From a checkpoint of a small transformer trained on Wikipedia: capped logits.
MLP neurons of a small language model. Each row is named by its layer, matrix (gate and up: input weights) and neuron, and shows model dimensions 0-127. Each number is 128 + 32 x the weight over its row's rms, rounded and kept within 0 to 255. Numbers have three digits each. A neuron's up and down rows have the sign that makes its largest values positive.
After each neuron's rows, "fires after" lists the tokens most often just before its 100 highest values on Wikipedia text that the model never trained on. A number after a token or word is its count.

L12.gate317:167112103120127128105174138094183131107153070121130088116125125138104133214137063138116120055117153116145137096171149120110141076122123203110084145150166194160100122125138086141140161115147101102127097084148112125112080105087094140143096110154128152171162112186100130136109125163144118125092106117124125125120123144133113130207098126096129103103111112169091196100163115107120097061141
L12.up317:171142144105126137187118193081105141100155141113099157112118161081183082107134189156120173153084190068167109139180088117148149157145122116149179099116144187062131142084112094112164194089110113088075154093124170125063105105116150099126095088119106139153048109114168195142111091159166122142115122060142106092077173095119102125113139097111096095107115140124064116127157119110150115101052
fires after: "." 25, " up" 11, "+" 6, " E" 5, "A" 4

L13.gate754:139112190176178140085105160211130163089167122136139136066158085078129097135161141195072133201148144160168122132139136186111104072097155140153137146145146169104131183172094130123159147117134213075116124062110131130154125155136097120129127125051127099152125070122083160120103113121107151089152139124067131102139155089167132180108132151145046118129072127123111138138187129131172139160127
L13.up754:130177102114145115112145100153149146118128224167146186127164099081155108101111136156106114188134130170132155116092135136132087094119110094128098144138175119071115110119104087135170105100139119049084103168194183160099131111101126166131141122089114111087123129088075150094129207163124093164095136141179082053109141112133119171109154132135116085091089182138122161106137087091155140141174
fires after: "b" 16, "m" 14, " b" 12, "l" 6, "s" 5

L12.gate25:087199137111163114124074116163100189142180135123109183169143093172117125114133147175098198140111120145126144149098081146184087168130197066131101083180160131113156167157147124097140133237136140120111115127129021128161123117085142122107046183140108079111048116112179129118085123128121065124135120131077102106133143097092160125154147113166143143094086135112134136108180100101108131114116
L12.up25:064135110137086121105141097065074098106149123084074069219138138162086132170082104136159126103149122166181106162126129112128158153133125128113207151128142081103137122114140125123122145145122056182102168104091134129137174091159069099158131120183164080198125099120115130091092091143116078135165154088098123129140085165125166128124093087199123167114162175101132137109117078088150101149096
fires after: " H" 21, " T" 13, " C" 5, "T" 4, " c" 4, " Cl" 4

L3.gate612:183138143124136096072144087063148144138102140164112120081107124091125128125124165196136187119160139117161128160154105092134222138152092149118116102164114102112160108182167153184150171139093115196151130117121144091150096146116114112132146125143193104142106149134129106206149188108172110188158100096113064150146160133166097163157085107115109162140094105159153148090077135110167101154150
L3.up612:161108104092141106117132127049115145149119141191180107102096091100098103142124137141139110043133110136183126163111126103129153162172135140125116122171093096147163125140168185137129168168125143159162120113095093135106136165132178139086100110098136144122110174125162079126177049147169123140149136106109110121105104093095112152163109075059091148138136170200051178105069125097133073096117
fires after: " | " 30, "." 11, " " 10, ") | " 5, ":" 5

L12.gate117:177143141127112108115140171123202196120102152171190110190105120141075193129193171142127115110125177148097095123165131139122080138143144106116167099089107134113094117150141132141161135118167126156119124132153158118122131110108161190126123137147108169144118139076046100136134146146128141170176123147184137103161149110119144159103106158115107118126104142085139102142137161159111092104157
L12.up117:127137126101042098127109124147148141156087111153153109109129097115164160126182133078133138063146044120145105083132124132098109142124143146116141124156072100058096029151125083112151103153132093176100166127151128191159175079108131182107154088117145161149117172134110132108157172104171165113161118116182140109179130177122066057157097123122122135182190123100137175110150181167140133168166
fires after: " |" 33, "% |" 18, "\n" 12, ")" 10

L12.gate726:107091168165146106138090105146150144111197130170148141143146094148102088125139132127103079083180137119134088129132112153111107105080203071094099131095139070103182198155150168144138152157124131182092184084118100119126166103117160145106130163152156138159108112152100094139065070065140101128125165121125100104118094132165116133169156139141105067145155141051163095074084086125141115102204
L12.up726:164142135100170100162110098164150141136205094113072150133148118132116129063146155136064116091169121192061128150148162145147092087080119119074159068134127110111167153134145151115149144081082129148079186112073126121104210118186101147113125138072120153153185116171143106086133075084151147082138092127090187150148137066168119117099150160051114105126163067161176102100154129177136098114113
fires after: "\n\n" 42, " served" 6, "–" 4

L13.gate315:115143156084139162091100133110113092126118160176147154122137098153154103128145142135161111220142127150160135079186067136157112182092117188173199089067142184091143107127098127168127122165096110121127143124160144099144098135096175126172212132124141168115200092201145101087156182150155078075150166120121053126127037104109114120112068129132143137123108144134126105124103103105076117127113
L13.up315:117169166110135101125129173144066154091113133132136147161068045121115068123123183127118176139154134102135169127158159089189102165140090133068098076142179111176154067131111096212169137152146141090141109101101151085164132105144098154121111104126089180111134095211117119110095120142118078115144114155122178114156122128134172144130073194123107152126094148215146095105089082115119129114110
fires after: "h" 32, "m" 17, "sh" 6, "c" 6

L6.gate445:116148144113122139126166143115158208187098080116166187146138129177132144163141136180102130082106136188136124124144124142069093154126111173111121111099148110096100130139178099124103191141095133087126110137078137158109059152098164150158176157102109098163153138131154124114143072092107044102129155144102110124141103109211149181131133090119146127096152116077140073095141215149094087131128
L6.up445:110136129141118091113154164092130143171124108112168150218127128137138148133145161100170121133099111156187086157133161105130151137182155133089103116107110070072058103108191108121102112116144105082163143144132164179171140186126092192150154164088109098164178187078150122097126080152114112109147164137139122111125125109172160159098138102104130154125165108068141065129083153169085092138140
fires after: "2" 61, "1" 25

L3.gate12:104144064094062154112131181178094063126134113139183089105132167107108113100076183099155081155180143163147155128114072106131098140175129137048139122088130167089120082119157067132110148095114129111118108155129107142108114105106137119108068136108142139160110120093137158205128097126112148143108193166146075099125126060163110158137070124116114131125158169108197128097100127190122123098118
L3.up12:116133153124171117123129122188158141090166116106160140133164090105111083179172164141128144187125104119134115184181152158094116115095145090082116124090103105122154090140147148089127108115127125115048120088153141149069119106091173157085162126159162064068112187164200093140113119106097126125068107162136160126187153153157125165161157171190120145167131160126126108076144153136130106109101
fires after: "2" 100

L3.gate27:110124186141159173138103170164100105105134100122191133086139106125155139143164078165150158113079129172110174069096138123131123119083104143104137118071118144134101149139124119148120100043132123137130105129066142124133154083173128008154147140147183073126141146140107135099163208148142182144149110120135128075119123171155102135197168119109159105098162151156181147109152178147174134134102
L3.up27:100137166118184171142118166172093151101131087137203138075111127130168102131148064127111145109110151158125185089096136101128145150082119120102137133072117148143116157164119098175104098079113111168126125117077133099139169088161103035144157152135160102145129172128112135101157228138124189156150099137108122091124099170170098148191144113108169137101160155149179143089158183127178129116090
fires after: "\n" 36, "\n\n" 33

L3.gate475:136136136189076089159119127124186103161054085140139131116109124148155114135152146145120133127141142146135183131095127137101125139106095156137142104136128117106173152139137099065117144103135085121107089118130173130140137150125124128111163150119111089200118055151144094150149114146128136122109158140107079030169210087132141132104131123099142087145156142132079090116117130148110084186061
L3.up475:137139139180123059142115148137134116180029125186137102169125145150102127119120152102111150078121108150139150135118092160123096144131079163108130142089138140149171113155175109124106126125097143121133065129110131118169165125156154099122172153128120068197159106160186110150150091095139130135116170155102089095137127117163146134092133083155111098159154107113126117144077166205108159151110
fires after: "1" 24, "2" 22, "8" 10

L7.gate36:101158176174161104133179120181092074140087137130132148128122097117153120078107168139116109112135137135203106128077146116144129139106110142161190075094087154117122122113145104059128113157148101118163166100096091139177145154141121151086143095160154170142099181139075200107113151153152126166147127102110137119157094095162167142020028137118094131158127185100120073110133103160132113093153
L7.up36:135187110129196097127106114164160150089105161167155135122136108120143072116170096169114133151209114163155138103138107127082139134109128141099226026052184172113118091115180136160141108166134100142185185141104114082187091105130159151135138073158134093112157081128142125126192162103162126166117137149123144146171163139169111099071107117128075099180117183169136096123112142122121101115119
fires after: "," 12, "8" 10, "6" 10, "0" 9, "3" 9, "7" 9

L7.gate681:123094148073106109161128147106148168066177080109187124105183118140086125106143112113137095141105141081121154188101133130150079095094118184152117118083102100133140102084102102218125134105074120180149167115139135122140146056121102089117126083170116153069104143127180128165146135155115149119189144121086122129162116146098124093206150112120113141162137149081180140130145135118112161110160
L7.up681:121034111108114162143157128147154175080180165121177089165121104111172069179105063167119137156098121130115143143116148138144081145115130176147096147133106098153124132106112105121114098098110088168165139162133149112143079072120110069154113114141139112091100122123183109170147142176127141125128138104117071151115145128057105083146152126084118096136171141086202146127150119103112119118138
fires after: "\n\n" 32, "==" 11, "\n" 8, " \"" 6, "===" 4

L6.gate97:143146164132163145123186138096080114180192144076172159140185123124117147129134148103131147169082108064138168189129102102091160151132173084107079105114106118101094139154110171193133115143139182115177099132081154118164074129115113112127111123076150086149156123069237083113178119139141122150129149127112147077112170092089167116133131187159128142144155161119101086133126127176128131143112
L6.up97:107103135174095209106231111130115115135157161071087167120167119136147106094137079133073153106101097156178185165136119086091111147152168089092143153133105092091098138130075121111103093137136124162145143121129154174175100081108155145158130112116141113183105088069161114120164094162133150118133111053082124035120102140134151115077148104148099096122122146084164128085069170134117113142134
fires after: "2" 82, "1" 14

L8.gate449:137146176122109182126164114173191109103082128127151123070130129118177121105156102082098161083134096099076167121115136085130127062093140131108152123156034104147134103140141122148110160150099131169154138152181128124094157066072183177134132143122095122161123095122079156172165173161133098204114138158176100133141133107086141139093133118113128121125107118107134114084107179144140143123132
L8.up449:148173142140117192142186110142175099115106115127161132104143118138140135090170129103123134105142092111059201114143133076126147072110133130100140139142045087129161104108169111112143128120121133155153120149165130152051159067099181145142125136113108103154087097124087174147177173147125118173117107154174102120140125121122142147113097102123125127134112129101128133106132178149143168123157
fires after: "% |" 33, " |" 26, ")" 11, " |  |" 7

L3.gate682:104179155107126179142146131194096116129157048096136152168109108135091110046093118168092121210134089103131122102130132111099147129166140120115162126142141118099099128075124033152147092045134098087124163172154135044159122161148103128135147140106151114153123178132134156097132146068143144106120132177112103153191135138156111123170141117171106150139141196130219137104173097148098048126107
L3.up682:108172138108150136106172134132105128118106092151136177156074104171151089100099095192081149192097097134113149146136098109143156136154118105117144085103122167062101173103138091145169096120123097106081154160140195084164125137169089124126146141100160077114089197118151198103157140068119080123171084152093108153188119078138142080093113113138079172151174150093159099109161131194121078123112
fires after: "1" 26, "2" 21, " of" 6, " in" 5, "8" 5

L3.gate444:117152179140122163157107157108129153114120096157164078073088095091147126132118206137167133137130110126187084112138128120113120113115066126101105119112082149094165097114147070136085097133138091082149135113164148120109131067116119100151117126126136043163127123131131101170097124121155136143129118109169084079133138202121111150160144179143139082130153149124143132128134106192158156149190
L3.up444:104164204136105169137121140164133183145148090137158133078122085108145124108158199116139144129158122119147118105138131124109144100148095144118105077120069147117148112091143097086089112146146115142090150089161203117144098087123161142158138137109150100153141131156131119195107138095153192171102078142118102088099140163124121172184172148134158128109128144137148105104120162156127169146163
fires after: "." 32, " |" 20, ")." 6, ")" 5

L10.gate93:065154108177137160139094115123135168118107071159127019114113123133090135125106104132144148139128112103115128155157126148094149128117127126106093089135111165144134131155077155092140150145116071103120171123174119109109086118112155144144117113199120158121150152156168127128115127102096126133094111109055108078120170199117110177176181087122169116181137123116136186115127096160137081164128
L10.up93:181068089130144079117116139191145129122062106177116171108131105181085157125157121103103143077137110116145093166159108093147122179140164058092068128177118133179114149171110135124078160125213177124136145156135118120123137084119140182202124123116173129077175132131165129111107124153071116135151171174132153102143143120115056180145113083099147141188120095123155164114092151182128120096129
fires after: " (" 24, " Arch" 7, " comm" 7, " p" 6, " \"" 5, " re" 4

L13.gate139:082136146164172099154075099141137140109184117166146097119121084111139077154115137130126120130115184121126132097107086089101158124117173107178125101082173132134137103152088114149116121180127108115095154147180054110121078073107082172138099147119130159109142181166100105157117127182188184123117126162151139090126138077155121156126160166112138123112096097169119131146024138087162120119147
L13.up139:163117104113134102125109122184152178148238073121128114136174115084124086155067151087085147102120097098064095108161101137198144127147070108071137117186137151085100127149183172109110086118123105121092149148089120114110185107128129127147067164088173102140069150163097121120139090119147151131104139108155148126134079126169102153084119179094139120159085093194126123202141114090135118136152
fires after: "0" 45, "\n\n" 15, "1" 5

L3.gate4:091151173106112182078201108132114093112149117090143153119136163145130148079098139156101099159140113126159142127124129099126083116120095177134189117112116139125116077127147136094151128150162133037163146163118118066153072078108109054137112120103138083151117145131152157171145117121122170108141189175106137162203097126158165126086118141173100120216146114124139125138126132158128071086106
L3.up4:173168073089118096128172138178128157135104077107079150156104091135140092057145054147120145149169169138143169114141077114150088119096096109120139065167121125107085121076156072129130107150136129050140124143128152135127182130138092113116129186164136173139078077090170183111124146115067140091110174125135133144167164073111139099156123121164124132216112182153192101130135130165166096082124
fires after: "1" 75, "9" 12, "8" 10

L6.gate115:149169165144188093136117149093115127154117166095118127126070082142141138036120125182111136169153123140149098076093147175149121101103111152118132140094177136078153091090127142109127164130123108135095063168066072101151160181155099179122140116167181107138080171147152135108136141129097134108139157203107134132104175067178154154113082100157106159162177210143142134150131124159102120124091
L6.up115:151112091132070127151143079115161151174131087122150127159146099192173106121098108155125088192123102136174135093084125118132086187135125117126120130105112068040120130124204131129062133126101117082096122173086052130176147108193093154106120149147181100123150162123154188126085100141165149152159149151078143135193126121137185174096140112114097138133206172125091112107136132130176097150182
fires after: "2" 56, "1" 20, "," 9

L7.gate348:155124141152162135123128125147101151159180155136156141056151110128132055157133202094103100113162093110131140104141111099114112126169133127074100130104114154170166153085142157022145170174101119108081091170105146105039158043039150164108115119066117127097106133127111139096157113101137169117068114128131150149138107166118142131100151176147173050122104155095165128107134111141127126147122
L7.up348:124118105117144179133143107176161171177143170170096105083132124106116108114140091066116110115155151172151110128124127123129155094134158110154062112116141157139128178095167077076126115162123139083105151154113099095122135084129183071068132118135064081155080138158092168123106083093193099184100113109076088102150119117074155125125094136115115130108174123135210133119183169096175159193101
fires after: "\n\n" 63, "." 13, "\n" 5

L10.gate136:097199210143099134139096130154123070097133120096099095062134063166074120108193123147132146100108120140140076111171103138165123101082153155152093128153128154133138110096098132149168126149133133125132158136191100096134104086096175070134167131145120083145108103132132101126099141120111146155200179142200091178080158116040058106134075098152120124108110152147151147134123130153156216117109
L10.up136:114150172186094107145084144140136096133106104118149041074138093129130170106091120108151121117090103097100106083108126110134129080098135113185106132198155153139143119068114126129163102118131116136103166168105137187179137124107172113100132124183071009138128139117103105164152144068112128121175134130125159155164174148127113166108081122137117107083183173145101143103191118145127119099166
fires after: " |" 24, ")" 17, "." 11, " |  |" 7

L8.gate382:104122164134151135070118122122098116066150155090218172178112096192128108159113095126160172046069092118158085088110149140134154092063181106127156085118143126131088171082100145092083077133117068069127098097098134097144167111129071147131115166119146143144138148102155117125127154130101162188107103114157108125186136144122125180136173158113130151104129090180134080126186122135120159136133
L8.up382:142166096156173144131139146084139113067130114055233159098116140145129123150084107143171159160119092113120138109120109158123164142088085109113157093097177192110097080148081144071181113100125078124175090105155106148115051135116062142154129162101188179091121121120096099103131166109129129139088115082137126128181113169132137122110141170160137088130146112147152088072089094190147149143053
fires after: "." 25, "\n\n" 18, "\n" 11, "hip" 4

L7.gate149:138135162145173135110129109127102155137127166113165096108111097147176172053122136121093115099133081153102128088174129093066133147095204134110187123115110128148055153149111137102203137155155076072149093136109198155134084163108166162158089082131121127096140159104149110138050135072090134136094156119157153103140091102115122154085148152067152140177125107137135115152205105132112122126041
L7.up149:174099112120200158079163122087097118099067139076142102158161099114126135092148101144171120148113118109085111148144147123154108105046187119068145148160141115089104137140129134140123097116154145071132071155101125155130125082077138133128088084114129173068141139136133088148097125092090060134126119142135155146165127145107099174135116142147128117142169089089058083171121150166108133095060
fires after: "\n\n" 23, "\n" 16, "|" 5, "==" 4, " &" 4

L21.gate408:106150185146070149116136161148129132139134112151154124162106101142114123144056093094119174122081083129137124125154142097088146150145109100176123103159146142127173121148156136055109117136162111108193081162072108072152109125055141134124132108162154123106122111135121107150089190157151075112123170169154211126157139154095103160173126066075161148130093136139158146122145139134167147127198
L21.up408:104149121122137063156056175163172123114143115117146095138081057113123119121060173132147093137110119138130139129164104118125127132082078143143135120177140092082063133155102136135115110084136044157070093135084124108049121166092149108133092185094091141174106152152134108113172069118105183149118121140136133115129103106110115163143119151179117139129110112096122180164119131120097062103115
fires after: "." 29, "\n\n" 17, " (" 6

L10.gate579:125071146104181120151150123133135164117163112091144132117139123133086153144153183198122170133139070194091120136135153094147127097142133056060082145146122075161130164169136177080121108167106137116102149110098123135139111122079160114181155129189190184147142130143096159092164145084143146086109096152123195140115164118139127097147185146093064148125148103149174149153151140138147139101144
L10.up579:125071126103147135147168036174168157144131103122076147121143076122113139127164107149131104149139097140111083117133136104117099129182153096098105176145122059195093192079177134085111146176143139141102184055145123111131135135135143086210145182140095138178092133096100192145105128131103147087101094116133150135156119143091092097113147147138129141102159099152148156127140166176155138094168
fires after: "." 37, "\" and" 9, ")." 7, "\n\n" 4

L8.gate300:113112208122136069140154121110149115179119101171102178081141097138136135116052130131097126166178128088136129138105163156141114124123133171185145145130070121079102122169141124137143110079131154135132168124123121113115144142122197144126134091090138082238096092106157129107133130211140199098122112143100100070151075162128170167117105054154090132074134150177148113083118203157094163139082
L8.up300:060143116119171060140141100088114172088141122125108119152110157093186095105110158139121133136148108188148083082105131174123175141062116130189176138118101132161127135155192145089143140113110157161123121111119190137165152082160136089137218142092095082163077118121145207153097120103154085111084111171118106127073069149192107114114116139160132116124126152137109091124144153059148076140194
fires after: "." 38, "0" 7, " ret" 5, "8" 4, "6" 4

L7.gate767:102152160222146140159149141143112076145107141069113128156144082069128108145100149120135150205140113110138130143187129156138123111124087136145090153121119140120118040115177138107147056119158151093183165120104148099152110079160119155111094131094128096114118090098163143124086103126187086163089133184124154111221115141089103161132132141167134166114074155109136162129110161114132171148097
L7.up767:119161151201172157148124154168113115146109164074125180182133103099123131133105153126171158169173137145110110091208130122115126129121101116149109153111152180146106069097162129104083094103145115113196144136077169110132148077162141174121131153116095142147160085104124185114108091118163073144081125214112166154180115138101136109119141137146141172139065131124138179159092144094155156134127
fires after: "\n" 18, "\n\n" 18, "." 10, "7" 6, "0" 5, "8" 4

L12.gate684:093141115144118164104142120198072131072113113122171159122072057125115112116136095094127102163124100173113083102130157111134125097081160122096064095121079093119121111100123096161112123134134095134124130119121141128143086146073112155140097129126147087138173080188154171136122125159160198093163089061137128069135134211109118163184152173084146107118142123111195132085178112186132126156090
L12.up684:167101121111146140139198144160143121129073092131150129063090107112166150049090144120173156141164119090121125131162114115141105096146118195136120102109064073153170117113118099139155149100129127108082154097112152122069133116128121106119129150132153084122124114039122165157163167131174156126136149097174119163117113132160092142167115115176133156101132046125136086131148125152141182137143
fires after: "." 24, " |" 24, ")." 6, ")" 4, "s." 4, " |  |" 4

L8.gate188:127090145107165056116093130133061155067153095146178095115070118119115078134138113087097097121070131116115117144154135142092170144119159116096075143148109110112145061159041136138143110035118090206153180142183135121121137147076132139132108101138141153151150112074170079118146155120148124090101109132135141106152117145124104174133105152171109172108103110118153161101148074125143101148146
L8.up188:158125071101169165153195143159056131099159107102187115119117179142176122085148103086113070142157100113066160161150114104161161109122115075108141110171166102135155133170138078099086047103152147177108102122142113074102122077102099139120130129118105121207136180086123150109131141168120096143089168173173110180138134092051102157161136125169106118101152151174170153114123056140111113154095
fires after: " \"" 28, "-" 14, " un" 7, " (" 7, " '" 6

L6.gate479:044175122119112089153173167137119137131140121105206114105112089101156087148138121159136132149051131143137155139085128078138135087168120115174111142050151187065143175122102062115121108132162143096117165193190137110138090128152141153121127180148127108146163154122153132183146153075164172179140149187109162155145105118150153154164165161172107080047115098175149196081137112125142133171108
L6.up479:215158142121197124142118132140149140154129159023129100153177102130174127111085206182125114101165120089116178102052144100080163133136136161127139144147093108053115131177078146093091184143057199153123184132107154124106135116102112151114155191166157100166132080115121174137145151165114169146088124089112179144069103129154175102081142144118120079147116135068174113150087112116127064096146
fires after: "2" 55, "1" 6, "′" 5

L22.gate428:119175112157086105155156150119112112151190154107162120129082132120152164190118026148119145192094162111103205100136110172135115115123183157057141123136128170143104135152128105098115140137120094096175051168152051166151123105120078118169122153122165125096147173153176112153118097153123139159141145148159151142105126107130055144139089127128058224145123156161126107109147142089144109088130
L22.up428:120114096172111124155149137180158065096152134141152105113159163116140161157148128095128140130138119145152140107115138104053106101130105141150185065168105155091097186160136119130188153113177143089177137149166160087118212117155152117127147120159105098163139199144142092167127111132104141176129158162195179103160168123139044160120155073108137155111107118142120109149069155156115115112116
fires after: "\n" 27, "\"" 20, "3" 4, "2" 4, "AR" 4

L10.gate484:157112145137105080131108135140152140097094078128131040116102177165102147101115099159149056145103119123145082112161120193141139155136068159132116162131104152093095095146087068185105102113189144108151195146163184080094132142093127128132156130152162179122167128080149067134148151083167107123166098126185158133127133137113113157141133096093131128117102132096195096122141149094115112055172
L10.up484:119051146181151107119085065158144128106116124156084093085081113132116178081143064157099084130057123124088097142149135175088134144119118142109073120121134132150109124157110105124065057147102093133103068140127190095075111144160167161123158125145161186113127085135154124111119099132114126073142067110200134103141088171063119127098106108100118100175125147076143105109207124106129140095115
fires after: " \"" 25, "\n\n" 20, "\n" 12, "===" 10, "[" 7

L13.gate752:104112149106084093107087162156158136137140116139192092110145148094181133124166127150188095152137162117053148117132129144102123136168080084120107163188230148170156150183110105095219116136105144125021089132133144129109186091111116119155164147164070116156102164097109122151168143080106111122163144130110098156166084143099139134099107082112136125119121161082167134154078138156097141088149
L13.up752:111144105145123196113139169120158070097120139142155140133112116116066106140081090178132131140154124140205120140161124074128118128085176068109098086109163081082083074104105130148123168159084149096193107155074103148127077155074092134112134157127149151178151125115146178083092134124206120170141125109117149167112164094167108115133136175094126166123127093135097120134159134114180055168088
fires after: "1" 30, " H" 17, " h" 7, " Le" 6, " life" 5

L6.gate554:169163159151110165160208130110141099125166111081136089174142120108107136119124164149133137118136126087158096138139139153147120123162137103076100107118072155124109124101122080146089124112098131075121116160111107203097097126098108137122126138104165096098174175129201171154120113172120150188057134172165130092171070125170190188126164193120128195057179057127088095108091120099107105120063
L6.up554:155160197173091148157177142101145114103163113082130114164131106134108140145136124151103111149125110101163124173143143148115092112165127128127092097099061107123096126128124072122063133102124150082120172201121113178108135139089164118133127187125160076084183128115143139143132064105095113187061193182176131103183103127215192112140101220133116169078165097096067122106108117099092105130088
fires after: "2" 90, "1" 10

L2.gate462:099133157073101077109112135163103143087162145190165161123152118118138068182106117097107124184149116068179146106147130134146125100107124182119127079135191153118113198138149136145108109208104136069067126126114129191124090126106113134075103145180071132107089105131134091126094108210109187117116152144151114108105093120081114135154154133123095075148120110127140156157115130070101084079137
L2.up462:121141161089118096101095099139099149112161148198182161098152115106178062178098125104139104202165114121160109139151129142142155082131144170113091097130185183121115175140154142161119131217114130090052124146136141142141077083083125154082096128152103128093072138146097098117121094195143164126125151145157123115101094114110115141157181107121083082136144126070166140153118141054083088082132
fires after: "\n\n" 67, " |" 5

L8.gate482:131096104124097119147151102127160158108124141180117088106096173108173159135169085143074072081139126104151084169163156105150144148104152109105118099108016033178134115187125082108129132162137156165146161161107173108090092165083112140177118119148144125122174170156108129156151213114194150126139153129104150163128123135108125161174125175113131078107112147109140155081149106129137106155183
L8.up482:126121143151144109149127125100101112138127163141163144137069148160142190105081109194146092097137131130121137171076148132128118101115194153121098117120106110129196090155112139119137230155125110122141126121121083083108157145085133113121085112106134106107148217178088109092093110138141084124050141126144201108102183114140147163099086075104165110174154100141135090123101119109104123161186
fires after: " | " 73, "; " 14, ": " 6

L7.gate673:198097122089143097138166136160190170157168110136160128120107069108153140104116120173118194104151090181119176115078144115124109134164058110147189108075146161131127083116126144153144142149097119165127134182127082083167183110136139107118134157156130089171119225128126121152142168104146170134182150178074137121229123128156150086116100152151147143145141197112182153139091170117149125125107
L7.up673:173127132134148086138155149138148150151157130119170126120138102091165142114116106156142189104143117179137212116118108119110162142178075143093173101076141178116111111068149173132110119143094153156123104172092060061157172103148119113111142128127172074191125212126133135166177135132102166146158125143077132100227114133130154079130113175109137128136181169082121150147127153189132120145075
fires after: "1" 60, "2" 29

L13.gate0:141172150003090134098095163163113171133102159122106131112138080131109087120146135090137144165121072110061169101194131134189136123093161088126083119141186146053124125148172095113201091125186144099052127123146138112150134151126073127151138167099082154169127145132077138137113160164082115072186147138058137149132095109101060157156117118159092156142158124142176115061177163157154135138098
L13.up0:072112088162129128097130150113085089081108125142108138168118100112113153135111183125126121160105048185207147093132178144117090119089082107155083078110157161229128176157083135153102113141123098139145133154110147164114163147143118133138116125176181146089100066137148068079106097101096081125123093129157134151125133124141123110120107133145150210129153100141147168195106081096122123137170
fires after: "h" 16, " s" 14, "m" 13, " h" 12, " H" 10, " th" 4

L7.gate269:126084103127059092202175130104150122100145080130158089150118133148124162180124213120065143148101143103099177221076136063110106146177110131170115134083085086110159134130171139110103159147101154177109104123134104151156124127136131112127130112166141148085114093199129114088084181129143145146117103089157094112142123155124109065146140154106115104164101154094155138122139134137096135128116
L7.up269:087129095115046092161150188137157131085151084132140129174134126211124165189132153127095161169081152135108138155111095105108131166163110188207118122088103080115126169106147138121103148180072144141095123101136129063145118102133108176170137094157137125109134104146145105160079149147127130184170088111165122111121127120129117073152145150097124123165106157147162107119102140095056148143081
fires after: "==" 35, "===" 10, " votes" 9, " ==" 7, "out" 6

L7.gate119:146052118138112096128194107149088146134197090103153071140135139115128094119118167015121065156129145108092148189169178129133088221133128168136127109126131094133142135131144084169179127139094124148130154193162127046112117126086150154099102108164127115117192113146133125127158120106147134175115175146155136082126135091111086099111102134143142071135132143099190126121127122145072145135098
L7.up119:137068072150089172164140091192100191129192149126196059153155162121142118135133158082173131113100196120074169203174153109182156097090110125088082152124130139120123071140139118124159156126128107191131132145174145095137135088087162149109102135182144126075154107143147148138173102090143093181154125152109123115136173140122094056096101150124125102142160137118161107139121114123106137123111
fires after: "1" 76, "\n" 12, "\n\n" 7

L21.gate290:136129178154096122144127113134180084145193087126196070116101148095104177126129072148126111151130112197103139098120094146091072121141157109149174117160102055154078115127145172095131132163138185093121065139146143151156171117112074173140137116087133162105109170148126090187119133109131101164184121124161132092105068111157109121162161108136146195082158121172112146107080153123143066179147
L21.up290:111208128129213096115137124139173154103144074158105123110140080165125159136117112095068172103120153121076129094118142129106171148248134112131157154129113139141115137078169082130192146092173108085120070129122083125085131114138133110124180144127120093111116118177137144153139116144133145132110137148113203125123121111094102176131121138099150162137136199107172117176136153135189145133123
fires after: "2" 13, "0" 11, " in" 11, "3" 9, "1" 8, " sy" 6

L16.gate339:123094109090146131123102145138086180083209156131125111094166130126122131135108161058082150147120106094125147143234152127061172147140101092152092124167126139204183138128116147137123173143074103132111146134085149134107142129133103117101131149125128140130182130122182139151158104169136146169123083167117079099108158176104040186073094179157178156138117188117122094111128179122111163144083
L16.up339:172106137138087181117090098165068118164102085086175159156156136115166099101101120127139121068128108083087135112195151124131071169163135090156143116127176117101160130156111057076165100097153166117084116172173116172128154121104152092097108149122120086128118176110076131153128108141111122068132137051090130101150123189120121107031159145126144188151105086110105173158148118152102102110154
fires after: "1" 59, " S" 5, " Atl" 4

L16.gate692:131099096132171112128102061106137144135122133142170156180119121117116162127139177141127117137107112094129137142089194101180091176196119081161139093130098124153162123145081093094121075175158121129125174134107151181128087134124115176115152163114075094069080088107126073106177106124138137144144118111092063107164120140115123177130124136117157144148151153147164131081107125058146076171082
L16.up692:142131087110113125109140134139100065123125170114117132138097155134117112179130091141142105124115081123096099115118080095207132119123143095124205073129110100190161120077149120083145169178104046174110061090105112119089164096085074138129121070150112129113160086105115147147113108105066146077106129118126149092122107144122100100139138103134094072149058085142103135106132127173168085119169
fires after: " \\" 24, "\\" 11, " | " 8, " H" 7, " Tom" 5, " T" 5